MLP neurons of a small language model. Each row is named by its layer, matrix (up: input weights; down: output weights) and neuron, and shows model dimensions 48-175. Each number is 200 + 30 x the weight over its row's rms, rounded and kept within 0 to 999.
After each neuron's rows, "fires after" lists the tokens most often just before its 100 highest values on Wikipedia text that the model never trained on; "fires on" lists the tokens most often at its 100 highest values on Wikipedia text that the model never trained on.

L6.up662,104,245,191,187,182,224,208,213,205,183,112,163,180,205,213,211,197,180,172,195,191,173,180,178,175,211,208,232,207,213,187,210,271,172,161,182,174,212,216,262,246,224,198,197,191,169,223,190,242,257,184,133,187,219,216,167,202,226,182,201,172,218,225,170,227,221,123,190,169,218,205,223,177,203,217,176,226,203,218,150,214,204,178,237,187,139,182,208,195,173,155,193,187,185,234,176,207,251,205,215,233,186,136,179,225,192,234,178,216,196,217,228,229,204,227,225,182,197,191,199,174,166,179,218,226,174,223,224
L6.down662,201,182,262,203,190,186,232,150,221,189,242,132,170,195,154,215,214,181,262,186,193,188,172,256,180,242,174,136,215,205,182,192,179,196,177,237,182,189,200,208,199,212,261,158,171,148,196,187,189,193,159,174,230,193,211,149,192,236,259,185,203,211,206,191,269,222,210,184,209,145,179,154,187,227,210,153,187,197,184,250,184,141,199,218,205,239,156,220,219,197,213,122,224,208,211,231,201,233,194,172,151,217,185,212,260,195,202,214,128,250,210,217,206,225,173,212,223,255,242,253,249,225,231,193,230,222,228,162
fires after: "1", "2", " World"
fires on: "9", "0", "8", " War", " on"

L2.up457,186,183,189,179,194,210,151,239,202,232,181,215,152,227,174,196,181,160,187,218,207,219,189,210,172,219,162,206,213,217,182,215,233,164,180,248,207,156,146,246,261,174,232,204,201,153,201,166,207,140,188,211,214,207,216,203,199,201,188,175,169,181,211,218,215,152,162,218,149,234,253,167,197,202,210,199,165,217,169,207,251,176,208,203,163,177,178,210,254,216,203,226,151,167,190,192,126,164,129,173,207,209,207,243,213,199,210,200,169,174,233,187,156,220,191,236,278,217,173,150,171,178,170,221,227,148,238,175
L2.down457,215,178,144,193,156,229,155,225,208,224,205,199,208,170,198,176,207,189,198,201,251,244,207,247,204,165,226,215,174,184,138,156,211,209,204,262,223,186,174,170,201,213,144,178,183,198,207,178,151,164,225,183,235,219,208,222,156,213,222,197,199,177,203,225,157,196,178,232,180,210,210,200,221,141,182,191,231,216,253,208,181,208,140,203,181,218,159,231,208,190,196,221,200,185,206,224,209,163,212,245,203,208,237,193,246,199,168,210,248,241,191,203,191,183,230,217,149,219,189,198,219,193,210,189,233,163,165,227
fires after: " ", " N", " co", " Ne"
fires on: "r", "tr", "log", "ant", "lu", "d"

L4.up733,234,166,247,264,261,195,216,183,225,220,157,162,152,204,170,200,185,183,259,189,225,191,203,181,245,185,216,208,225,267,209,162,206,187,140,233,210,194,223,183,171,211,228,148,209,204,160,154,190,264,202,194,188,167,152,174,221,233,212,273,165,196,159,206,257,226,169,169,208,211,228,172,194,206,132,172,216,213,199,238,142,197,182,209,186,170,198,180,230,200,157,178,205,151,224,252,193,224,159,208,177,192,191,224,186,197,197,208,233,121,209,181,234,260,256,227,166,228,158,206,193,240,235,247,164,143,149,225
L4.down733,177,224,162,173,218,197,223,169,204,209,226,202,209,217,166,182,214,203,215,178,228,165,239,167,155,223,191,157,207,220,173,192,135,242,152,155,156,227,155,198,187,173,260,210,117,206,173,197,210,188,201,201,218,182,178,210,259,199,216,180,221,243,182,173,241,182,181,213,233,185,205,137,169,241,188,183,209,223,185,222,228,229,178,202,164,142,136,197,168,246,278,243,170,182,180,195,175,211,195,250,238,200,212,177,203,210,163,233,190,255,189,181,154,179,190,222,252,148,184,253,164,256,147,231,209,229,163,228
fires after: "2", "1", " her", "Br"
fires on: "0", "8", "e", "az", "7"

L6.up25,210,199,238,176,218,191,228,182,219,216,193,161,167,212,189,188,213,201,267,230,213,217,188,241,215,205,219,171,219,175,164,198,209,172,175,167,197,195,219,199,188,206,176,172,197,227,142,225,187,193,237,179,198,194,185,195,159,132,197,181,177,229,177,195,206,178,182,218,244,206,196,240,242,175,211,192,217,155,155,221,224,190,193,185,220,174,213,197,145,226,160,139,203,180,194,186,194,180,223,206,200,227,185,195,201,175,178,173,192,232,200,233,147,214,104,200,165,186,209,254,195,190,182,193,199,161,244,209
L6.down25,213,188,197,227,213,194,187,144,183,170,226,203,244,224,209,198,200,168,236,213,186,217,226,227,129,230,166,201,173,206,167,184,208,234,222,186,188,192,158,169,219,200,162,220,213,180,193,182,266,229,117,267,192,263,216,219,260,208,184,203,215,158,219,195,218,161,175,205,233,202,182,227,183,170,242,213,150,161,181,216,185,177,212,206,217,172,200,219,146,253,215,220,221,190,235,179,199,192,187,203,208,233,210,193,198,197,216,236,163,162,165,231,257,160,200,208,207,171,210,207,216,205,233,197,225,195,180,189
fires after: ".", ","
fires on: "7", "2", "8", "1", "4", "9"

L11.up698,159,214,217,238,184,174,149,208,136,191,228,172,186,166,231,203,177,204,219,174,219,175,227,208,190,228,233,249,236,234,189,224,171,171,172,225,162,196,203,225,175,264,206,215,149,178,182,205,188,181,216,256,196,195,217,175,233,201,244,212,224,151,209,173,153,152,204,171,201,104,203,206,184,227,172,186,216,209,209,134,264,159,234,199,202,223,216,207,156,184,173,140,193,152,195,203,181,201,191,257,202,134,159,172,192,251,197,231,208,260,187,167,191,160,191,176,227,226,204,124,210,205,203,181,154,254,223,190
L11.down698,225,170,221,151,197,196,180,147,167,169,193,189,193,210,189,173,209,200,176,212,163,207,196,163,246,173,182,192,197,132,201,115,203,187,187,206,233,262,190,268,199,162,153,174,226,181,203,182,229,188,170,150,127,173,209,205,187,196,186,234,173,199,215,222,194,233,173,167,234,241,163,175,199,219,170,233,165,161,212,155,149,174,129,185,247,208,184,167,165,253,206,222,187,218,240,200,202,218,187,123,216,253,164,164,245,233,214,226,207,283,162,201,183,228,189,198,207,204,179,231,159,192,209,224,179,193,176,217
fires after: " "
fires on: "s", "te", "e", " A", "en"

L11.up538,181,254,209,171,197,318,223,179,204,199,203,255,228,190,201,155,183,225,221,226,262,213,196,212,205,215,183,185,186,236,192,181,185,207,163,153,158,236,192,183,198,260,204,154,187,180,167,197,254,138,272,195,184,228,216,169,188,204,239,214,211,141,230,245,228,223,212,216,230,187,200,214,228,220,153,200,175,225,223,243,198,174,192,200,194,225,199,208,180,197,187,247,222,217,167,162,202,239,171,215,208,181,228,206,241,233,203,201,256,241,232,189,194,153,239,180,175,184,234,213,207,215,220,152,240,237,179,207
L11.down538,194,96,223,174,228,215,178,243,183,211,208,159,193,187,200,212,233,231,189,213,163,202,205,162,206,158,221,250,242,181,232,208,161,193,210,225,168,135,181,194,154,161,260,193,220,190,206,199,204,202,206,253,257,201,216,172,149,228,229,212,190,175,188,128,199,207,202,177,193,182,210,206,190,193,206,203,244,171,241,191,172,224,136,235,197,128,233,196,217,184,245,221,192,216,223,196,154,172,195,162,187,235,156,224,221,195,188,245,207,214,239,145,228,250,164,152,213,278,197,223,251,230,215,214,201,189,249,181
fires after: " ", " five"
fires on: "s", "en", " Series", "th", " Research", " years"

L2.up476,192,214,184,221,138,210,237,209,167,240,146,175,176,193,200,235,205,206,186,221,137,179,187,145,230,194,172,209,258,272,204,192,126,207,215,190,207,193,193,214,214,182,200,175,131,218,235,177,154,230,225,199,145,207,176,217,208,234,220,239,213,171,150,227,204,194,212,259,150,192,216,180,187,209,222,173,220,201,197,192,170,189,228,165,184,240,185,182,213,186,196,164,204,227,209,178,159,234,239,162,221,238,201,210,129,175,225,256,191,182,197,186,221,173,183,195,157,202,201,169,244,246,152,221,181,173,200,178
L2.down476,171,234,213,161,198,213,190,174,224,239,185,210,207,172,194,215,210,185,205,174,242,145,198,146,219,229,222,201,230,137,206,202,178,194,204,209,242,169,182,163,177,198,186,227,191,227,228,234,237,239,158,176,250,230,219,220,231,208,200,206,156,169,207,216,204,208,232,217,213,186,206,238,129,156,208,202,213,178,182,239,146,194,227,239,174,244,211,258,123,215,159,216,176,206,151,197,198,186,182,192,196,217,175,233,180,199,210,192,202,215,242,206,200,222,127,198,177,158,196,179,138,230,202,190,185,178,221,182
fires after: " Cle", " Da", " Dur", " Bi", " Mol", "Dur"
fires on: "id", "ing", "d", "bl", "gan"

L3.up12,192,219,254,220,202,230,196,188,179,178,235,200,155,269,188,193,166,192,243,261,203,138,220,162,202,183,226,202,177,206,233,204,238,213,199,225,185,209,190,195,193,250,240,235,164,223,199,173,241,133,159,190,175,240,192,183,160,198,285,201,166,214,140,167,228,227,202,229,193,191,197,248,217,185,204,191,208,169,231,136,140,216,186,229,216,182,199,232,241,190,211,214,198,230,216,190,208,200,188,209,226,189,220,173,225,182,196,162,212,224,227,210,214,218,208,176,224,188,238,234,201,197,209,186,178,180,211,181
L3.down12,190,215,213,155,187,260,252,209,223,172,290,171,231,184,139,206,204,169,254,160,172,129,184,141,201,272,170,173,206,216,200,169,202,200,183,223,181,217,151,236,193,229,300,184,178,174,171,229,218,225,166,126,172,237,179,206,206,230,235,192,190,188,153,243,230,194,153,213,184,196,168,213,227,184,155,226,150,171,208,220,215,242,212,190,198,203,186,218,247,200,221,194,212,174,168,223,227,187,184,212,175,193,168,181,230,189,198,221,202,221,238,207,217,244,242,174,167,248,241,192,210,169,214,271,276,178,213,206
fires after: "1", "ym", "P", " Pro"
fires on: "9", "fe", "phon", "8"

L4.up439,247,149,131,297,191,181,172,235,177,217,229,182,184,218,201,192,167,194,164,211,259,197,189,203,194,181,234,253,217,199,180,185,222,254,195,209,175,153,214,197,199,193,221,168,172,252,192,219,181,249,123,149,218,244,198,192,188,216,207,173,197,167,191,160,180,210,231,235,189,199,202,183,183,184,226,192,174,208,137,190,190,188,219,214,215,210,218,168,204,197,189,251,216,153,236,151,184,204,226,163,224,185,164,191,227,202,195,190,199,186,151,217,173,199,196,155,231,189,180,169,167,221,227,215,263,194,166,214
L4.down439,225,213,182,257,235,228,206,191,257,182,210,170,170,164,192,155,203,170,183,253,246,181,198,222,181,216,177,235,229,221,141,200,217,207,177,196,243,203,151,226,220,167,191,192,178,209,208,209,202,162,180,164,210,193,151,248,215,248,209,183,245,170,170,197,167,222,202,202,196,152,166,221,200,161,222,173,127,226,227,201,187,192,182,197,244,256,212,221,217,180,186,211,201,209,188,183,178,154,201,174,216,214,189,167,201,162,194,196,146,189,209,218,184,174,199,225,231,214,167,179,192,229,247,157,165,210,179,195
fires after: "==", " ==", " pro", "===", "\n"
fires on: "\n", ":", "s"

L6.up454,167,209,208,262,182,214,200,192,259,167,177,207,197,220,165,188,135,177,141,229,199,125,241,212,126,236,212,164,217,246,178,131,247,196,160,153,224,224,182,205,199,240,251,188,203,184,211,203,230,153,188,156,185,195,226,170,223,189,204,194,168,160,263,169,231,247,191,195,189,177,206,185,219,180,232,166,162,213,231,201,220,220,241,151,180,169,178,191,230,187,247,167,205,214,178,214,205,195,200,222,213,201,201,214,251,207,213,200,179,265,208,189,229,216,194,223,177,186,210,207,156,167,169,191,203,195,205,202
L6.down454,142,230,176,164,218,141,205,239,195,177,200,217,208,226,187,204,227,196,147,230,223,216,186,192,153,227,189,197,217,220,166,200,237,266,235,216,228,240,173,229,164,198,227,199,182,240,151,240,185,186,226,150,172,205,290,149,234,247,162,187,160,236,233,266,217,210,167,189,208,164,177,216,152,194,198,170,182,181,192,212,217,225,194,196,233,159,175,185,207,221,178,180,204,235,221,195,151,189,170,201,213,244,208,210,234,224,229,166,242,198,229,166,208,201,194,253,183,209,222,184,147,229,220,197,227,201,188,238
fires after: "1", "8", "9"
fires on: "9", "8", "6", "ri", "N"

L6.up641,255,200,189,237,198,232,217,202,219,212,249,154,216,240,189,244,217,170,198,226,137,249,269,237,216,182,191,153,211,189,228,198,171,173,180,165,170,223,237,243,186,181,140,223,203,213,215,198,239,209,240,188,228,255,154,187,223,202,195,230,178,177,175,160,219,222,110,206,242,232,236,184,179,247,220,154,253,175,224,196,191,173,199,244,224,197,254,173,200,174,224,208,154,232,190,189,164,176,141,172,214,227,241,225,223,217,173,202,157,186,121,249,146,241,205,163,162,287,227,210,191,195,198,209,219,171,192,179
L6.down641,210,204,225,162,160,202,124,193,214,238,193,137,156,242,200,222,187,221,224,239,215,190,219,193,160,175,191,164,192,231,202,226,189,199,221,182,201,231,229,172,222,211,196,243,208,185,226,199,198,189,196,212,152,191,194,207,192,241,134,203,239,160,191,191,179,181,178,158,225,191,219,260,200,193,152,184,195,189,198,207,176,195,201,208,243,139,147,257,214,121,220,211,179,221,271,155,245,211,218,208,227,248,191,249,240,170,225,189,206,188,257,192,213,208,177,224,218,225,246,195,207,176,203,181,201,176,175,225
fires after: ".", "s", " S"
fires on: "5", "6", "2", "7", "ym"